Weights of a small transformer language model.
Size: 16 layers, MLP 768 tanh GELU, vocabulary 8192.
Architecture: LayerNorm before each block, learned positions, biases, tied embeddings.
Training: a variant of Muon for these matrices, 4997 steps.
MLP neurons of a small language model. Each row is named by its layer, matrix (up: input weights) and neuron, and shows model dimensions 0-191. Each number is 128 + 24 x the weight over its row's rms, rounded and kept within 0 to 255. Numbers have three digits each.
After each neuron's rows, "fires on" lists the tokens most often at its 100 highest values on Wikipedia text that the model never trained on.

L5.up688:164094085121160086111084114156115162110154135147120129115097117113133135133099153121105143117128131171133156101155149098087129148120129160129166070141102119115145125212098136135107147141127143140132129124151081120160119101129167083142137142138123147160105140131077093134126156116099112129141091143110103107118103139129092174150156130160150133100126137086174147163090144130147147138138171145120133095101141116108133122138136122106134132096142139116125134168124091118134136099117185111112130141136129195115127176069131114164107141136111154127119113150087119117143139135101153146
fires on: "–", " to", ","

L13.up684:118133133146140158077139123150160114135122131126147142166135073159131126132117144100178125118099149106141117117131095113175112111123156150147125157102115111128126153118105111164114129106095107113155119110108139064137126126136115126074132152102150175163149095113086121138140123118096114130173107137134141097121071117110117098145145107136109123119117169144130068130138155120085112109154164156166123145141114129105116127151129093131107114153149182110145109152100119166176151103136184086103143126145086159144147136100143131104121100086146100139089108140149132144149128134141174166
fires on: "|", "–", "\n", " song", "-"

L9.up181:110144127122099126131124072119159112134115137156117174170132135139151124166083115107186121109146137154169153142109107146156101146118172161134133135108148115124158123114161119108118139093077119119111145118139170111157132139107078125126127114116085117120148185133126143115116130126122127094098094092148144163144123106155124091126120137141161119169119145165123139135114153118134138160160101106110140138081127147085124155087135168118120121137120118152128147130097155147123141121104181130137102118107110112113119111175094126082176141121101076161093101147132115168106100102144167079
fires on: "  ", "|", " of", "N", ":", " was"

L9.up767:097110149127132117137114151113153126101113076111107114158182102096115138147120104097150136120118132179087109119108177134150159125143114115107148138145113129137144091160141117123135107150123132145151130103162147143136136087143173111143144102115122125152101128119127130106133181155136161139075147103174127132145140061084130112144105114131118154112114097120163117144140131167110150070173138169136066128135115146144130099079158165134142143104118136075113123113134102149125142132109164123120097136126125146147104135091138132117138108127099186135105131162105101175124136094121086163
fires on: ",", " he"

L2.up567:126133147139098176129110093132105138105181112099114087113099142143155110155134143142118144121116111126151103132118135117149116164109111116149071125125104167171136116117102078124118121140150106125103118116118139087118133117150142104179131160148130136154130103119126098145115144098111152140102101180142143140132112120133120092110141180136101101113151148157099144134145105138127100089112124112141178172100145189187167075122184120138175143117093117135114126111085124076126113163150116091136145130137125159176151111120120137127142150097142165133134156132131137129107128127085116086
fires on: " am", " def", "com", " are", "F", " Def"

L4.up462:097136157120124150123132141170119140107126171157113122111107110085147108132107133122106100131132120167123155170146114132169095135177145111154117173110119128130099106139116189124121136156139093164096153107155134099149139183071083135129137143140126151153117155148090095133123099110125105111096102182122117133117149156100151166128120124130134111106145175130153091112093106143143156123176124140145117102135094112161142095101121154128101086140101086140109126115114114152127156057169121126141112098129144156113119122104099081135135157137133118130100126138120121141128177099131171133
fires on: " from", " 18", "=", " War", "18"

L8.up296:149135082133109125134123152109130166097111149148147098118123102146130106125107132114113135120142132194167097162152126134110142149037179139126098138134124123166099145106107127104138151118159121149113127122107120126080104131103107112130137127144097107078120124134146115078139130124157117147121105160139161167120151156133070106136184113136117116111161135159141116116129123128163107168172148131121119158157112114130093101133107084141136183160124132099132105082130081097146164120135152173113152101135163140159107128085121102134160114113134119119160122143103148149135118121098136161
fires on: " in", " In", "in", " of", "In"

L4.up745:139123142088094142124105139135119090114130114146149133148110137154150119108126160094139152155178123094161104124123121152156120120164107103114131108099129151115118128134178127155128086187111142126134173166080167148116104116072139080141153107097142136185124131105125141137157158147139148167149108088131172108155138157136100167145118117148124112102146157104122088127110078136119136109123092129075162108076145119162160145151153112139127117129116145117187112114146124108130105167136128125122095100077115139115093083129115150157161120139133163121129113126112108121130119127093130110
fires on: ".", "r", "d", "ry", "y"

L5.up187:124109107082117094086138134087140133168130151144117125097100128135104162138138110122063112156158105089106102130125137104093082136138128153097150141109072099119125127139127130172149107101137104185146106111117128141139106155192107170110126124124128142131132122097129101112138152113150134127129131143171182113110142104151132102140135093133125166165101110141174128112095128122136099165150151137105160117112137197104143143135145154111183144139150120083130113087174116107164139104105122131112149136110105126112124102138122118147158143123158138156115105120123101117172115157128170149
fires on: "si", "mi", "zi", "ti"

L10.up125:195134129093077165120121128105083124123121134143097158146174129105181164119144094144098142139098178117092187157098117151140148126110113125108141163091111111168177142163116132141133173111117133140129082139132085112125121133177118133118109096133136147126124148145120099135109144128133119160130146112145138151087133117090111121151166129131119110154075137126094122106156149123082133144154137110144100162132134168087130143108136096113118110147177107109125107108138123118133179118150168130145074109138118139135137127114108115097096123110130132129118104131137135078154074119135154127
fires on: ",", " di", " of", " de", " in", " elections"

L9.up336:104178143061081116157159126101137124131123117128103087148098107117157161147093134104142163121143121130132144123136146093097140134155131096130142096149131119122128156173134121102137146125171170174123133162135133111094148081098072136146179133100110089106092123109107143119111147150148126148139141142097115080122146132075158145119139132119114096131116175153117139101098150109115154174156152135106117117137113132166136164131116138107107114164129122096160152175085136116115122130114135139141127102118141094089111159124141135157111140139115142127092138193149136155113101112114119174
fires on: ",", " and"

L8.up531:108110155126128148119114122136102131101151132139094141104148109063111160147107104154093116143151096145163094140133140143128107121127162098113134131089159115172116115104173117145139144112119084110163134128127131127156132115108128111112129103121143125103109148119145094128145139118080161150124167154145146154099125082144135140150144088147105094128159155123155157138115145170097134083123134061130079122130185154138138115164091130133123136130149106097116118111120119133149200096135119152133104081124133152164177145105108125151162143113155171150115106167133094142123112106139096167
fires on: ",", " the", " of", " a"

L5.up712:155104137144183114137118134107146156105127092083148139124100103132099151117098159120100126149110106133112131148105164132115082140125136123138134131108190159129111128147142137146115142139109100097114130150128122144093117140133144163132183120110116175136094098128119141097151116163137182142144127113176096125169112097149119094069155086149075120145124118151113106108162154158141133166129109165130162131151109160102135118126110173105112140126140068167113080126105113126130138070108130170150144144093144143150123112145106120130134114167131107105099114106122147105098092147147150130
fires on: " |", "|", "\"", " o", " un", "-"

L8.up668:055120153103132140145116121111121121122106152143092119107104143130105144133130156155107106161132117146155155121111111144149115174127151130149149151161172166158109150115162141106120114153145115083102138128110120116093141113103153114120130039068108145140108105145111155138133143128095126103086103188144117148155117080163110095131157098207083140155112134124170148118168133112091130078126125126156111117097168131147131148143113155178125133148159112103147112127109127080121139131134134135149122077146124142166119122125121143119139143130124147132115111108116124117136108132138119153
fires on: " the", " he", " \"", " she", " they"

L8.up204:099155177149119167155123109127104142121128084151132087150138078135165159138143086135101105106153131137162139095164099141184103108158122148156144143063100142135115135148129116161164120168145149103148133086115139138098112109114106098140164104140116094117113090153133145144141188132166131137131150126172157160129142142134105135140129126136088123156100123143072106132109078109103114092142142116137145106165109129135118133114153106118137111147111129118130149097149155118133163157119137109182136124105105143157087090128129108080113122128189118121112114096150158132127104112136116133
fires on: "t", "r", "nu", "n", "do"

L13.up60:118138104181135098139121092147168124148164163128089136107107086168171103140102125130124124093121144146154161132111128138157117154129166160109140109143158127134107136111139113133135102129106119101121095123115140160113141185118104106096126101141156111172094070055118125153123146107100134112150128150132121110161139125104163081184127110113157144111102090127130105095125106177136123137192139128122096154106149134141124156163100117128082136133107172151093102119111107128153095115111146120121140121106096159121139118131148105168146159111145146143150114101093084134146126120148140116
fires on: "–", "19", "\n", " 180"

L13.up436:124160108192149086096110095131148100162129145156118141120114149093129131111154104113146089149129133119114133088080132099065156147107083113126114123130175141109141115150146114121125074121124083097131145127127135166158161116165107113125123133121134116118174162128108130131109183113149152119133116119167160139145145126185119114082141123117166123126147154167181138118136129104136125115134115143110118135093135125095115126123109163145148151121133173137127145135105100155126131109146086122085088142098139144074184112166117109108167133122117082106136112142124127100140113173141142137
fires on: " to", " To"

L4.up182:110138120152166139122114115141115114130146111125139091161104107136138110107128139126138088082177136169136158112112134097182114206097141136125118123124110087132123144186097137095102117115110134140138147150149120141115097104153139139126131190149137154137091114130096144133110134118078126123121124150155096118112156130117130119141154165115123134089145139152112120107136081148189160126165114115101087104141149083100129106120178103115123140124148139118127137169096132134144145130115125105118131144122139131127081133077141129142128118183098139099128202143096111137116114137109184101
fires on: ",", ")", " and", " along", " in"

L4.up711:159103139113145149155082142158102163145105107097134149076112137148151174115117133119102096124130088144165145123116169134135138149097150097155123113071139076090130140158102136162123126122152120161157114097135128117178129119137165131153122109128112179147106132146153112154080086126090153160121126145142134100159127093110132072090096125154076115144145110129081125132108159129152121122108104158113150127112107190134113112140123136113107154116097118148120096140147117143140139113150115143095149136104115145166092120157097126147074134177128125147122158135091129148125115124142150140
fires on: " |", "|"

L13.up543:126154144120132136159147120111093120127184108094154195136172125111125118154104175092125098126128144152165105117082128124154099122137160134128129114125148115121130157084145128103093125119126086105104157110127161143116133151146087130148153150143137096152131149100101123119122128148120061112170146099189124158130142133115158060110086103149144135136164125136161144109122138096105114158126138178143114111148135087104119160124111137141107113157136148139155128152110118101149164081114134129133128106131068150146125118128089163122109135108135115128127124104128172170134130073111132112
fires on: "|", ".", "-", "–", " in", " Set"

L13.up720:097091174145103120074130150109139115140156116153097124130112108100116135124101144119125165099121143131142096111129151128085130154105132114184177124164109102099086147170120156057098106179150135119113139139111128104132159128176110138099194147153129126106120175114120116131116155106137125133142076099153145182134116124139105116135115137155129110120124144104130107129146104093145131118127099063134160115123134098131088137122122143142161083181133155139116120145140129110158110106124172161101118147134100125124093163120121154134146120143105147139122072133147134141106088146130137146
fires on: " I", " not", " was", " second", " first", " NFL"

L3.up359:104123107105107127112127103108136145138132151154124111097147144138124084137157132143088117085118175153100107086133165124130097120131124187149086156075138147131152149110135090148150153137127136121146156128087130131093125121143145164137115157153120110129158117134135124093129120120110126157104134104151055140140137178126080128159131140123115120126101122132132088117126113145169127116156102137131121121135137169155079197172124103086081101128095129145101140138119137111126119121125122151129157163133149136118177134113106148135134179145140065166141145133137149104147129126092075091
fires on: "\n\n", " =", " UTC"

L9.up232:151094134114152086111120113151095109106101131147146120140181123132147148179101155107122107134106121112123168123127148121130173099157121073153107143112108130138143136115178112108145127083127095143135115121118115166121176106114124142128153142138149129120090138120124117176162174121093102142130118097155085111157138154155124128152138134143115133153086128136099153160108109161138124123114135149145102146067115139172125126146107115140070154121132136156118110153126109127142146162136110140130089122131121105091117114103085137141089126194167177140156143098124137103123135061136092107
fires on: " to", "-", "hab", "ui"

L4.up511:180159101126135135111136118103094118122117119112123122092143124131170133130085121130141123139146148131136169157182121089137134099127140174104108127089102128061122146064104167139110140115137142122076161117093103156124130130132096100131135113154146085123103122159128121130108126184119129136164119150116139151102162121152140120146117152145130152073147179155138130082118081161098108173092160117114123155128106097119143152151155102115162105123117172125125153134097092114153150093110094113153134089147126099130113138153121116151130133142129141135146151104160171171134105125132103131
fires on: ",", ".", " and", " of", " with", " or"

L7.up750:107152136158155161120144119159105150135096125092127145102119132114066126170127135110115112146147165160111138122115113111145110128120148091137132122125135092154128134136130141150121084115057103138118105109142146126116155099135163132132145129146119156139116178099111135126152150124114169134142196131104111152108126111152111120147092094134107145160054111185165087177177118128131111136156135119125084105146091093164114125144145145109103130084122180105139114142110089090142120152117103143142090150128149138181104161106125096105142135131125140084143127153116124128118105124114122142
fires on: ",", " of"

L3.up518:138128120117109133155127127142132111094133116187110072159127128107116087140170159141163105125117115163142126146099148118152126116139151157100158115111125118107120137125164143159082122116134112124122163121098097126107135124117141094104102114125137133097134086122151152130122129095124156098121119187088149116110141130165146155142187092145169125118121130171121174108117165131135093105164079139127096116172109084119156162102164145195146163120157094074099136110108108125127165087117148123114154109134156135134101102121128142115152158119110147123144148129112137103157108113146082132
fires on: ":", " –", " -", "-"

L7.up156:117088152145140148095119097163154140152165165095084127084170137135137142101134169092117117131122132185176119104132157152111151124148188133152152097138133094139148097132117143118085112125138100120137109114114158136111117104095126115112053114124122135157119144117167110148117137159149185193114145114152103096101124104142130121090136149106153133137113154123139100143160090116091133153113121178144103123127136110138088151109124124149127097089114126132141131138127086125153141174100120127144097172107168120125170147099106135091154110137118150120123118115134142129106098107141105128
fires on: "ed", "ing", "s", "e", "es", "."

L8.up424:129129094116090146104141080130143140136089137115139121102114155087085163117093130138175127120174139158139154170114114070125138133135122149159168131124153142144159148115121176168093091155089156140124131201114133115107130116165093127148122141132099131158118118120111140095152187124116144125128148136107147125087133109109139107148155124122138137138096148149120161158112114135141134086160125133139137124091122094151162121090112109147113103102142101099136140154082110135147084096122145169123128103152154113120112123140116105076146161133127106068143101159088144142128171122125121140
fires on: ",", " example", " addition"

L4.up241:147135152141089155089081108148077150121161122095135151174093107111128166126154151156127108110140106139086143125126086134142151127092151109112110161085123145124159107150143148108129130138113089117132098166117104118131134103117149145134100152135070094130129102153149141136097097138091118129127120129130139159141090132146106140102137107116185140124154123119139160101140126155126122118128093123102094108105130115131134158140133120160159146155177157161155126133091132075131114145188105120105172136138153181101154126111085162137133139126155090150135126071160095157110108136152146136
fires on: " |", " by", " for", " household", " from"

L9.up567:113130075137125120115138090155116174127118120140068150115089118088129166125139135178125140136175091120117147141128160132144140122171164141126151155151119130134168111127127134153138109164109133115101133132095130143122115113117172122109192092147126142125128144136130138160169150146132070136157120105129101125131157159104106124151126093121106141117132116113139081126157129111102110094137132153149140132120123114110159160088148137140107154112122106168127137089141155088150143172132101123118121088086051173129100133158155135123086083135109123103140106152094167120111143110146098157
fires on: "'", "-", "ss", "ti", " a", "ade"

L5.up737:145161090117127123109125130112141138126145134172115172145085136144151122098099113112169124152136137127075119110147137138125141146120113135136099115095092111120136155140067154154147124136144098121141101147109124116139164135090164118152148120147079160134151143178102102086128145126157120130127102130112069092125198141118096118098096159156155152140128119181165119155104135148117102132104120122104172102072120099107127149132134142096156153111166141146122140154109120106110140088087144146135127138125122172140099090153131120194108128107121143109153125140107135110152099164135144102
fires on: " to", " which", " on", "ta", "ro"

L5.up634:098124095107111118124168110149104145101125094149123094132132126153136150160129132115096153086115139143126091084121119119138126065093142120150133132121116107127109134104139130100110162124104124138112131177116097141163110119122134091142150187139156123160188142137131134132106148146105119131154182149100116115098141121156134151152147158145127135143139149121128123119104129147145126106085149158132112137108134101108130192125115158113139142130129122139098092113131131109157148161173090115149063095154175054146151133154115140109190083145122112145126151102147114150125099138086164125
fires on: ".", " had", ")", " population", " with", " Record"

L8.up360:171150092153084130147088117146156120145171143143085130092118169126156148070099114121107112159110133102107142095120144173102113117151093128111122108094129147126162140135107121134136090132146139126137129091134116101110158122135148109114137119169173141139116142123097125159097111095153139166146122122127146136182141123170116169118096077104143102134137167124169084117145118124087154121140112127085121155144136158168124125157138125126159153101126124154135099147099107134107113114104136179165076133101123132162145105119106141121085119105175132103153133107113159137127117162144084153
fires on: " to", ",", " ("

L7.up440:108087125099095137123081161103152113115150086148119109162171129105090142120144165127145147110113113159139138181117126148131131129146133132125183111120139139145120160129130140136089116123094053117117154147158116109131114109130119136138162134109141111103106109138127126151121179114084138164083116146136139128154129089086171123168104111137134162166127128144139103120138145129133118081125103145126117120086126112129123106146120153141124152130163084104146082127130132145169101084163131131143095152107167161179112153114132166045131115098112167124138109140104143123121158118142112121
fires on: ",", "\n", " that", " there", " he", " There"

L9.up18:110132132121094161151078131128121098134109162168135089147132100116082171148128133145151118115157145125150167126114124083125130142146147160155126181111098072129177111144124137097147091112129080147131157155112133152127130120127101096109108133142114142134141107081119172138127130131107115118131140147182138094082166137129153106141141084120169126138143119133178154139164104145107130120120114117112096105100132149119143142132125123144134139138141108131122118160096132139119186083129147132122101121149122149096137115138094131073165089087096115137125136213146126136122159119142111087
fires on: ",", ".", ":"

L5.up744:171126123153131050141141123125106120131134117120121155170121114107115121138134083124149126124155103096131212127137125095099157158132115166123114127157115106131148119158139129126129110104151111094134121098133105125142163160141135095128119091099138112115071098102106100172131170129146077119141131136130150089134138121147119121105127183163126147128167122158181156156114124137141077139117121166202133070079132130134144174160123152112147150112119107141121110119150120112107123126136107105137118144122123151133133128088107137154182139148142115139116124147083111112126136119091102127
fires on: " to", "t", "the", "to"

L5.up162:144134153094108106155143123130140133138081146074129130092127139166117134106104130127132115119162141104123136099109125146125118175107134098149114175123123126130148110138154139116164144149134109119088091113118143084088116115148135115139199130097108073131132152121100123129132116154135153133138139102181104142120113142140079126133153132128075095135133112146093120086130163120142130113105118169161159115096125167154158139151105130156083096138109123158121094146107179160157159154113120071147146096100128158151103137134117089147131122154170100115116125114101169152144131114130176093
fires on: " |", "|", ";"

L5.up56:125130092137093110163125157141105190137178155150146119154139088163137093126131137113121156117138140100132093150170113124116096119099140146127112173156098095139088149115121114173135118093114076108124117088097151115116118115120113136111177116140147120138113137135149100108136122130141147112146095165129174123117110110121089100156116115138139106108112174134132121148122141117088148116128140126106114113118143152097099104136126154160134136111141095128128098100101106084155134125120182121165135135122101119135126207107091106115185165141149138171133167142163142128122173177125108138
fires on: " of", " New", "in", "at", " Ind"

L7.up32:163135127156120101031140100141117167149112142168128142163150082070071140105155168144172134131155121106114132124120109116109121090109178119132165093145099124138125118159157164108127094108133147125124119138109143122164124134111114131128136158156119162133155100128133111118109130145108141131117124094119155099128153109175105138149131133134091126162175117095135134174094115149136076075121126119149124115164138106162119171125126142130133105151129122143131103165152104164163127144124138112103107120089100115123134118100121122145124141104146122158127150141122153157134088128132092070
fires on: " was", " as", ",", " to", " died"

L5.up369:080124135105113142134128089115127164122120159141115128037127131125088156132088145116077103125123132127098111135130101119155115165162177091134091111123102131124117133179146146110134120132128074116108110097109169114140145141150106145150145165130119106126131128137110161131093111101137155112139158156106159107134125094094136135117125120118123160131136118116132157159122168116111135132091136152102115113105128213145132132121144134105117151114116101156136092131170101140116149126136148154135129174102136162147150144106116175145153115160161111084115162102110124138192149081129117140
fires on: "s", "ti", "-", "ant", "si"

L7.up567:142119149126103127129100135099103163108117098062153118090118085168175120128155135145131097110153139104115091151213118123159130140128098133125101166120141110118123134138114124183106143163115150160122159111120148116113165092113094108124157125107092077125148119178141131174071134129091100109145154131177132109112100127132151119154120090138158107094149132161139155169123115114154096111139113136136134114115125115137111124166100129167140115178145142140141120077122112109141144145113118096126128139085152143114110137144155162127139110155126083128124120131144147145090105131167128129
fires on: " |", "r", "|", " of", "t"

L5.up289:153142113144128143137168138114108101180096145095117106148148149145136136176090138135105087098120086130133130134135119122096118100132136121112129112112157129085153134124141089116160075092155126119125166133134158101108183112126134109109123085112159145134136136124164095117128107081157132150148115108131138139166111136123116142095117129131103121097137145130081157124133128144097132156091164079129125132113133174149122118174147157151155133128135137131140096076083096147155121148088153098150095149082194106117125156113143123159122134141118129147150149160092140149081147115172161141
fires on: " (", " un", "(", " \"", "["

L4.up490:131161115115147112188094159109130115093138074146149119141109109149124150124109108120112154100101145140128107128083153146102100096145154138131117123096137124119108152090119143142119151096125136109110115106136120152147120128152122102124100157159134136124127156099144154135098097127135131142112123170150140131150098107093139118157129170117148164120106125113159130114107154125098111139147149159109090128125145165098115134133137088155186126167142145163130124069102099140165162122139095123093138121156134086133157162116156143140135118155089164211135076153134086138085114101144150087
fires on: " (", " were", " had", " with"

L5.up237:169124114131123167146121134146090117114139144136104128098148081132153125126128122084129165145140126099109112122160110146166104143152161137161151126140093123105155106168102156104112127121148116139104172114116108155129088143166181114109110120137141152130096116103092154115082141143097156116130152191119142135098155134110161118183153099139129125116127136137088126131096110085083122134180182173147154125176119129118104125097176110101143127112114149098111115157126116097151112115133150093131074109116111090137147162151127103163128157137097114153089100128137140105113121126140147124
fires on: ".", " in", "1", ",", "2", "3"

L2.up208:132136160145140096110080137104147143159145169096092118100151132180135120131124149126089108143115161117123141112120123157090193172166097142103115107142092136142136102136132115101141118092145116180154114115089116151147101090150147137120125114118112147113139153141103135182141124144119113161128079159123109134121147170153102144093148124118125153105145138103138121113129081112073141095144141094117136182102102130152162104188093136100139124117143098080151126174112141143148112129107148122109118131081107144122147134127109127134142123125159118070129126150140158087131111125105159152
fires on: " final", " Final", " Master", " round", " rank", " points"

L5.up235:105109091102180109136087122162083100106109136140113140131150124110162170109118150119154157097146136084110123183157084089124104126155151124120095101144137129106157106142119158134123094122113148135127138138151123108114126089150151129096136142177090106109107117148123124103096175157136125124146153155116140130117094147096135134088131146146132118088124125177100124118100117156153119099138137080103136109158119088122097140124160109129173129120135131148170084144141093169140113143146126120111127135142186106142164140156114111130111103143160142132096095184140169139114142105158175134
fires on: " |", ".", " ft", " in", ","

L2.up476:129123147109096060125083121155154142153143126171103130146109130092117112123132135136119142130129138139121165129148175115113130120141146125136095112131144131152133106186140089137170116094165139090142127110101113168146159127168108136107127114140121146129100106107120137072131107138136161166129161145170087125097166150098103122127150157114105138121120154128124096118112075123096158142146111129108146140138162167167085160123138139075122098124080113145121117118141125132118113160123115119138129144141109159130162107116140110130073158146155174118146136119125132058178116098072122125
fires on: "\n\n", " assist", " att"

L3.up724:147090108119148115132155173144155120106112072143133119100087134151138133140154156111109158135158120132123153162129145118133136181161158152136143144157101118135125089165129135115095095146112170169130150118140143118120113112098108106112122148073116164123110119143164163124134131129131146116164123165165121158145138080102101133117104128128108158166102147095108127114147123119110085133145114125152119126145113112128132118125143119102149152170131095155119161089068137135155130123143136137117081113053087103159145133089135156130152093117077118106080112167125146093097139143111135162
fires on: " al", "hi", "ss", " most", " a"

L7.up287:065118137163170112089120122119163164103138149096168111166103127125113113184102133143112098125132165142137080106114114129155091104121131164132123136123116125106120129145147124146129135071112074117152152122117082130119150132160134109143154146125132141125163152101147176126161136101120139141138117136145126148154106134185108131131136112101122175117128190119142150129133097090166125107125138093065142112123113122114096123152148099148124150053135122145151103094129097133130125120130149122154112125120148161137146105151112137129178142093161131085139100132128127076097143128124113167
fires on: " in", " of", " to", " was", "uted"

L7.up118:153121132143131099125121111147098153115089135089130121136115114147147157140127137144127104137161090108180125135130178094064106146086120126160135158105118120107141123161144113126143156123121140138100145130116142114115106103144136125154172124105110113153121129183117094095139139142087139103110180086179108092114142108099123109108131112145125129120173129145129133109148110155116123110095158166163088102102143176160131098175081109090114104128096128133126086142102142172130144078115094142121145155101146154083116150144120108148142105174144113129135141170134132166134140167121151151
fires on: " |", "|"

L7.up448:109155124078102149079118113130122133096128158164133074106111095177156095116111167154111098108201137114148115139128120102137120082162089132130119160121159125120151134169113177151119121113133113165135137128118136089104123117144084124103174136130116151137136161115111189139138142131104145140094111134117119156108150118115148199154138147149156151120131146133093113148153085097146159146119104152104115116110156127165120136132127092144090108122128101148121121110148135114109105155125155165153128125119086129103098143157125134135172133140117074100124123109107130162108100103165150127
fires on: ".", "d", "ed", " to", "pt", "ment"

L13.up722:110127126104154145126133086134120155127126137110129125171126116183125117122101187124109105095129140137137095118099079154084115102125129096134144126135108142142142118104130162095143156090080116071167122131154157143096155098156098115100108126159106109153174113112083113165128142128114152103148096165183138177142148111119109099116180142118132113115118172136158065166112137089130140130133100153144075152148134107119132160127120135123076096139124115121114144110118129138152160161125130110126141112122087160147148079156115144136111119126105145151156136149160163133133141135111134140
fires on: ",", "-", " in", " It", " song", "."

L8.up752:130173157097140160137080123161110135145153150114096131116105159130105111118150180056126140123147115185159158134113146126125117107127137125113131135137159124093130144135116101101157112086142129133127106113093112111117096154112127128174176103125152156108155143126091114111115178114094141137116158143152136123108108141165111131133144104121138204141121139127138136126126112102120168142145157113148100149109135082122076163138126090143113127088148145103137114149162106113142127131158119125075131175084102120137095132095127137093129129139138144137160165096133137135103163113174079143
fires on: " a", " un", "ed", " as", " there", "."

L8.up538:133128104100169131082115139130131130116141105141130167079129128079146140179103146119123130149112190104103157107107129098179118118095125096108163149143097108137108138145144121129114116100118107104136168127102150158139168127160113097116089139094138136115120154116082161134111163109092100104124107146140122138100143117136111167139129126171129151170100160105121129107098136077138110099117107140107110131114150154123070156137100131141121140148126140168112149178181125135142167116140089113124123106107144084160140164115139167121144147153189158121162116140111155145113131130121108102
fires on: " to", " not", "t"

L5.up754:100123170115134110137161151091107131160120119107092109107116163113109160144117114133101146138120164152128117117142163146103128166144129112100176144103102165150096134117103119128143107063118118090132146178144117158145131102116153079170146107119140130096128140133142121107103097113116146141096154102123107134126154108078141101122146143154071116128152145147143159162117158146097151070110066173110143138112119127179127110118152156099158101146155143142115090149121143076161134124135103128119117087157161141142104141117126131157112126121168145120149097099123147174117103136142099147
fires on: " he", " This", " they", " She", " They", " it"

L3.up387:137115105153128137153103116114118124135091114100130119165069090102105159111163128133107147130120121088119102147105168144142140089155138072142128159109122137072125123135135158109136164119121153122183149121134130103136115164120069148137110137192165079107132139141131114142115096111112129125129138139097118116125088109149099141085141126079168141117145151126104140154123153150126124179164107145122153102157113152125109156092133150152117124086099109129152123128139123170152096138136147189180131137137156123100122098156090096150126160108130143171116107151130112097099101120122149123
fires on: " between", "|", " =", " v"

L8.up325:131142143110118152085125131124124148110104140114086131139145109107126138120163122126102148127157132159118115127155173133076145136102125124135152096184086178155098113210154103081127099126158119126102140147113100114134122139177113144143142152161101156137107127079137119136084116102118161152131128081125120120095123143122112107150125143143136153144135135123156147142128173110124138104120120170139078107165120109136117138122107166157184110114114122091105143124109096123137159110135146126140149085109089089122097097117148124147062108162103142138115152143113109148153119161114166155
fires on: " was", " served", " signed"

L2.up480:144143147140126168129123127095152152125101157114114096135118117136096118099147158091114116136124162128117130099096149143111128089127148072125143120106106136140097124131105059138157110119171051124115162165113099113117133138158126108150171140091151136129133159181156069111111142150113163139153099134132106141161138119178113131081188097159103153160130111159091160146112120106099125130111155174138139132153156106137149108110109168107155146116087156161132123102126118131115104096125125172147127112125147142126150089109129118107140133132131121125126099110131183104132121159123136139
fires on: " it", "-", " un", " re", " t"

L13.up729:121104115117129119092156135110145142106141098138128111146100122110121202104110138137112157133141141098120125114126152164109174106111134116079131116153164157138127118157189116143151109087113160090088178139113148149098138129124099102100161126115113138152124117110128118125175126111157141143151130114102124110134129113158111137137140115116124132134151112094107101084144103113141152159126129064153152103117092123097110155117092161135126107201156130097136113153113150149157164123119181155118125099088141137170158156135090173146114140124137135111094127177108132125133077156112120147
fires on: ".", " He", " and", ","